From a checkpoint of a small transformer trained on Wikipedia: 21M parameters.
MLP neurons of a small language model. Each row is named by its layer, matrix (up: input weights) and neuron, and shows model dimensions 0-63. Each number is 128 + 24 x the weight over its row's rms, rounded and kept within 0 to 255.
After each neuron's rows, "fires in" lists the words (lower case) most often at its 100 highest values on Wikipedia text that the model never trained on. A number after a token or word is its count.

L6.up385 [162 148 109  99 111 120 130 105 139 118  83 132 127 129 138 110 156 206  95  63 145 165 115 139 122 137 139  97 154 161 108 120 181 128 128 120 150 123 149 120 104 128 109 112 138 117 105  86 113 104 126 129 123 119 116 158 135 123 162 141 119 136 111 111]
fires in: "to" 66

L5.up747 [112 132 151 157 109 182 156 126 137 121 131  51 107 112 132 121 114 121 166 176 129 171 140 124  94 130 133 127 111  89 182 143 130 173 111 127 126 110 148 133 105 126 139 102  96 149 149 119 149 130 103 155 179 113 113 169  64  88 121 130  93  97  92 166]
fires in: "of" 19, "first" 15, "the" 13, "been" 9, "with" 7, "was" 4

L9.up364 [123 172 147 110 144 128 123 126 175 139 158  91 148 108 131 122 149 131 146 144 116 142 138 123 152 110 150 108 109 141 106 125 152 132 104 124 127 119 131 101 101 130 123 131 136 119 130 108 156 124  90 154 120 123 140 104 137 106 109 123 135  93 102 122]
fires in: "an" 46, "papers" 5

L6.up80 [145 153 134 120 171 141 135 107 163 144 143  92 124 126 123 113 122 110 140 136 124  88 137 132 145 142 169 105 116 130 131  96 155 136 145 158 113 174 160  99 132 118  70 101 106 163  98 113  97 141 163 134 112 105 105 114 101 155 112 118 113 105 125 105]
fires in: "and" 24, "including" 22, "with" 10, "by" 8, "between" 6, "to" 5

L6.up1122 [123 155 111 158 100 126 166 176  95 137 161 124 132 113 147 131 107 118 128 139 113  82  80 110  98 162 165 116 114 154 149  76 129 171 106  96 109 105 115 106 115 132 115 124 104 184 114 141 113 124 124 169 127 135  60  97 145 141 174 146 121 131 123 114]
fires in: "to" 63, "b" 4

L11.up1026 [ 97 145 132 136 144 117 138 130 156 138 207 130 149 162 153 128 197 152 131 133 135  93 101  80 166 113 113 110 127 147 119 131 132  99  94 152 127 163 128 179 100 111 175  99  90 122 153  86 142  98 150 114 142 122 141 110 120  86  91 114 136 108 115 129]
fires in: "an" 97

L11.up912 [146 109 110 176 117 166  88 167 159 106  90 155 140 136 143 163 109 138 126 121 125 117 154 110 161 136 151 126 147 135 127  85 121 147  95 153 120 146 113 121 163 131 128 128 129 131 123 134 162 131 111 158 141 140 126 142 144 131 152 140 134  85 167 118]
fires in: "of" 13, "by" 12, "as" 12, "and" 9, "married" 8, "with" 8

L9.up1182 [164 131 116 162 142 144 130 140 138 138 121 143 132 104 141 137 123 105 132 114 134  85 155 139 130  91 136 106 169 135 134 123 129 159 147 171 109 136 147 140 140 110  98 137  94 137 120 130 105 105 154 136 111  86 167 119 108 153 108 112 134 121 102 143]
fires in: "to" 22, "than" 11, "sir" 8, "time" 5, "named" 5, "at" 4

L6.up950 [133 129 137 141 111 134 120  89 107 143 109 115 170 151  93  93 149 151 126  99 106  97  95  85 124 126 158 140 126 110 136 122 176 109 164 133 137 112 121 136  85 110 136 134 125 131 130 137 146 127 149 107 133 108 148 104 140 105 120  81 140 140 128  94]
fires in: "and" 23, "but" 13, "or" 10, "most" 5, "especially" 5, "only" 5

L3.up237 [118 101 138 120 113 127 124 161 136 114 137 107 117 118 150 122 140 134 142 172 141 150 115 160 109 165 181  96 115 109 155  71 149 108 145  81 162 113 150 117 156  97 192 129 118 171 108 116  99 120 114 156 114 127 113 157 121 140 132 121  94  76 132 152]
fires in: "states" 14, "america" 12, "india" 9, "world" 8, "state" 8, "s" 8

L6.up837 [127 111 133  71 132 154 126 128 134 133  97 154 112  86 100 147 153 142 130 148 199 132 126 171 165 141 176  83 114 151 155 114 141 127 135 100  93 106 113 116 144 150 131 124  83 130 120 117 157 158 100 110  81 119 110 120  83 182 169 115 168 190 130 129]
fires in: "north" 27, "south" 11, "5" 8, "central" 5, "taito" 5

L11.up780 [132 113 155  97 164 155 121 151 112  84 105 141 168  96 149 189  74 176 139  99 147 156 151  94 150 134 115 151 126 163 125 111 100 129 120 126 141 166 132 160 119 130 140 134 133  90 105 164 140 145 122 102 107  94 134 138 114 130 111  78 133 148 119 108]
fires in: "a" 77, "white" 4

L12.up556 [111 134 133 128 138 136  83 120 154 102 111 113 144 159 114 178 183 137 154 122 108 109 108  98 153 137  97 114 109 141  89 140 114  78  73 161  93 156 142 162  89  74 143  87 120 116 116 121 167 142 108 144 107 101 162 100 139 144 111  93 158 109  87 153]
fires in: "an" 94

L6.up412 [144 118  79 156 121 107 117 156 161 140  99 132 137 142  91  69  87 177 147 114 124  87  74 110 152 125 125 116 117 128 102 111 105 140 150 172 101 137 147 171 128 139 147 113 183  89 138 138 127 144 104  75 105 123 157  94 104 128 131 106 138 118 131 156]
fires in: "and" 28, "so" 13, "it" 9, "or" 7

L9.up838 [134 101 150 125 105  97 147 148 114 132 119 120 127 134  95  83 134 174 134 116 119 145 135 125  55 156 215 130  97 132 146 108 140 105 146 124  71 127 165 103 132 102 125  73 141 146 110 181 125 125 152 123 152 146 131 133 141 111 129 178  96  99 179 100]
fires in: "and" 36, "12" 5, "2" 5, "the" 5, "8" 4

L11.up647 [132 149 125 164 135 108 129 137 101 122 142 122 124 108 114 134 139 113  66 145 166 105 172 136  94 128 174 131 124 144 117 120 105 114 116  88 167 132 111 106  73 122  88 140 146 179 119 141 155 139 140 117 110 119 131 137  98 157 116 116 116 155 112 159]
fires in: "to" 29, "and" 15, "was" 8, "on" 5, "with" 5

L6.up831 [119  88  97 120 150 109 164 152 134 124 148 101  67  75 139 132  71 111 152 137  68 137 157 169  71 130 131 138 164  90 175 151 131 156 115 107 140 116 149  84  85 112 112  87 120 131 121 137 140 142 121 164 121 116 118 141 111 127 112 131 150 125 154  87]
fires in: "of" 43, "from" 11, "in" 9, "to" 6, "as" 6, "by" 5

L11.up583 [110 190 116 168 140 110 137 121 135 115 155 129 161 133 132 157 161 141 154 148  99  66 121  89 139  89  79 129 102 101  94 143 120 107  55 143 148 145 146 126 142  75 150 165 102 108 123 106 171 162 150 154 122 157 125 113 135  92 108 132  92  97  97 114]
fires in: "an" 98

L6.up652 [125 157 156  97 110 155  95  90 121 105 159 123 156 128 136 146 168 147 164 172 154 137 116 156 106 128 154 127 124 104 176 131 114 129 144 152 143 124 114 140 148 189 115 138 127  76 134 157 165 130 136 157 142 107 100 143 151 103 150 147 137 125 109 138]
fires in: "of" 26, "on" 14, "as" 13, "for" 8, "among" 5, "known" 4

L9.up1181 [116 104 154 159 154 141 158 125 124 120 115 118 128 117 115 134 149 133 138 119 126 117 133 128 142 104 169 157 110 142 155 100 142 111 117 141 120 120 103  83  77 123  78 170 104 117 155 129  62 156 149 133 135 138 116 136 136 148 150 141 119 116 109 160]
fires in: "and" 27, "of" 18, "his" 8, "first" 7, "for" 5, "to" 4

L12.up261 [115  92 125 123  65 126  94 130  84 121  96 107 113 158  65 134  87 143 112 114 101 131 113 114 149 146 146 102 141 104 144 102  76 171 142 127 124 137 135 161 148 104 141 152 109 160 154 141 136 103 143 126 150  94 147 121 111 147 146 158 107 114 153 117]
fires in: "more" 19, "most" 14, "and" 12, "very" 7, "be" 7, "so" 4

L5.up930 [143 151 129 135  94 146 100 133 134 107 139 134 188 148 141 119 150 110 113 184 134 130 139 118 116 103 125 119 122  76  98 114 118 122 159 133 170 119 140 133 132 127 162 104  99  66 145 163 131 127 146 106 122 124 142 125 142 133 144 177  91 150 158 160]
fires in: "as" 30, "m" 12, "western" 4, "ii" 4, "general" 4

L9.up1157 [137 113 133 148 152 164 151 120 154  85 132 125 168 155 137 136 101 128 150 170 176 141 101 115  95 131 135 113 132 101  92 159  98 143  94  96  93 125 146 121 159 132 139 122  84 103 137 144 167 165 104 153 144 122 124 101 139 115 143 103 125 127 145 146]
fires in: "of" 42, "for" 4, "all" 4

L6.up234 [141 114  90 138 180 107 115 123 159 102 144  91 136 102 134 124 147 119 109 135 116 132 117 169  91  98 146 154 184 119 127  90 129 103 125 117 124 144 116 130 120 120 112 126 107 101 143 126 173  89 135 122 119 140 137 103 145 172 156 138 137 168 103 139]
fires in: "s" 38, "that" 5, "there" 4, "words" 4

L6.up116 [174 124 162 116 135 136 102 121  88 128  99 175 126 130 147 137 100  86 142 112 122 205 126 134 128 125 136 126  66 151 140  98 124 161 125 116 109 151  94  88 136 135 104 165  96 149 134 119 121 158 113 113 133 105 190  80 109 116 127 129 118  99  82 137]
fires in: "of" 38, "works" 6, "other" 6, "for" 5

L6.up557 [154 133 157 138  92  83 140 152 164 137 138 129 129 114 164 147 141 121 122  98 136 104 143 110 146  90 119 155 135 107 105 146 115 125 166 132 166 132 135 135 112  97 113 122  87  94  93 143  98 161 132 108 158 158 115 132  97  90 106 125 152 122 129 166]
fires in: "to" 66, "would" 17, "i" 4

L6.up1210 [ 98 132 126 150 137 103 130 163 136 124 106 130 131  99 104 149 100 104 145 148 137 153 125 124 124  92 152 148 151  73 170 132 117 152 132 137 127 159 127 142 160 121 119 111 142  90 157 162 183 136 104 176 123 129 157 104 112 148 112 134 120 102 138 139]
fires in: "with" 25, "from" 18, "of" 8, "into" 5, "by" 4

L6.up180 [166 141 141 144 104 133 176 123 151 145 126 177 105 130 148 151 110 124  85 180 130 115 111 169 144 128 168 108 133 108 104 153 144 121 113 144 142 168 132  90 153 133 145 158  90  99 133 105 140 162 160 167 129 130 139 104 131 160  98 138 137 154 130 139]
fires in: "in" 34, "to" 8, "river" 7, "near" 6, "of" 6, "station" 4

L11.up628 [118 162 143  92 141 136 119 163 143 173 120 120 131 121 153 143 135 109 147 156 116  88 129 138 108 134 152 150 123 111 173  76 168 169  64 111 115 168 160 101  71 150 113 101  78 128 135 153  80 166 128 152 131 110 147  80 145 126  90  89 130 132 161  95]
fires in: "after" 15, "to" 11, "in" 9, "helped" 6, "throughout" 6, "that" 6

L6.up420 [143 133  74 117 141 142 108 124 143 121 128 137 101 131 166 137 134 149 111 110 100 145 128 107 138 110 181 111 113  92 144 119 157 169 107 121 116 136 138 166 109  99 106 126  90 158 167 128 185 139  92 140 110  95 124  94 146 168 128 119  93 159 148 114]
fires in: "of" 57, "that" 10, "the" 8, "s" 6, "one" 5

L5.up823 [132 177  92 142 123 163 140  92 121 167 118 117  96 120  96  98 128 163 127  97 110 106 104 111 150 125 142 115 108 129 139 125 187 171 135 138  88 113 127 137  76 128 144 142 144 186  95  92 139  85 143 155 145 148 128 141 123 142 112 148 124  68 117  97]
fires in: "an" 58, "sentinel" 11

L6.up70 [101 156 142 102 148  97 130 118 127 108 158 141  59 106 114 131 154 172 122 111 169 173 124  99 116 141 128 135 149 136  89 113 148 113 153 158 137 121 156 142 102 120 136 140 131 141 146 124 124 111 112 167 126 151 123 134 117  96 118 123 140 118 122 160]
fires in: "to" 49, "can" 6

L9.up9 [146 126 141 160  92 158 127 155 171 154 142 161  71 117 178  96  93 127 128 140 117 156 104 182 119  85 132 129 159 153  98  77 171 132 178 127 159 135 137 163 144 143  97 133 131 110 111 141  74 161 168 117  81 145 174 123  94 127  93 111 147 127 122 140]
fires in: "to" 44, "also" 8, "they" 4

L6.up729 [124 115 160 142 117 147 119 142 140 150  98 145 102 140 178 120 132 111 122 192 120 154 150  89 112  89 156  93  90  92 172 126 150 132 138 117 157  85 139 119 117 119 125 150 148 126 137 120 121 164 118 105 121 162 140 112 100 126 150 137  82 118 135 117]
fires in: "of" 84, "its" 6, "the" 5

L5.up184 [ 95 130  88 142 161 138  99 119 140 118  91 122 164 138 176 195 142 117 149 119 149 107 152 157 163 149 129 112 161 110 145 127 136 124 145 170 145 141 185 120 119 114 118 123 193 109 105 172 140 143  97 141 164 106 132 142  75 126 116 109 137 138 128 115]
fires in: "by" 37, "place" 19, "it" 11, "with" 6, "under" 5

L11.up712 [138 147 153 143 122 156 161 151 123 196 161 143 141 159 134 170 159 146 106 120 126 149 141 151 138 113 171  90  92  92 142 135 101 123 162 142 131 109  79  88  81 149  79  76  92 136 145 137 169 140 110 130 131 126 117 113  77 163 164 113 139 153 119 160]
fires in: "north" 30, "south" 24, "first" 6

L6.up1093 [101 133 110 147 123 154  98 160  96 153 108 110 135 186 112 133 109 153 135 113 129  98  81 146 121 128 119  93 107 179 165 125 117 119 135 134 125 123 134 133 129 190 114 107 138 117  94  98 145  79 164  92 172 114 156 108 147 118 127 117 130 105 148 113]
fires in: "and" 63, "so" 9, "but" 7

L6.up1142 [134 108 121 154 126 120 119 109 109 137 126 124 108 126 129 188 135 131 175 138 153 147 161 144  99 121 123  98  89 143 159 129 142 158 156 123 151 148 125 116 115 145 103 111 125  67  91 117 131 149 185  92 164 136  96 178 145  91  86 118  97 130 135 129]
fires in: "of" 32, "to" 24, "for" 16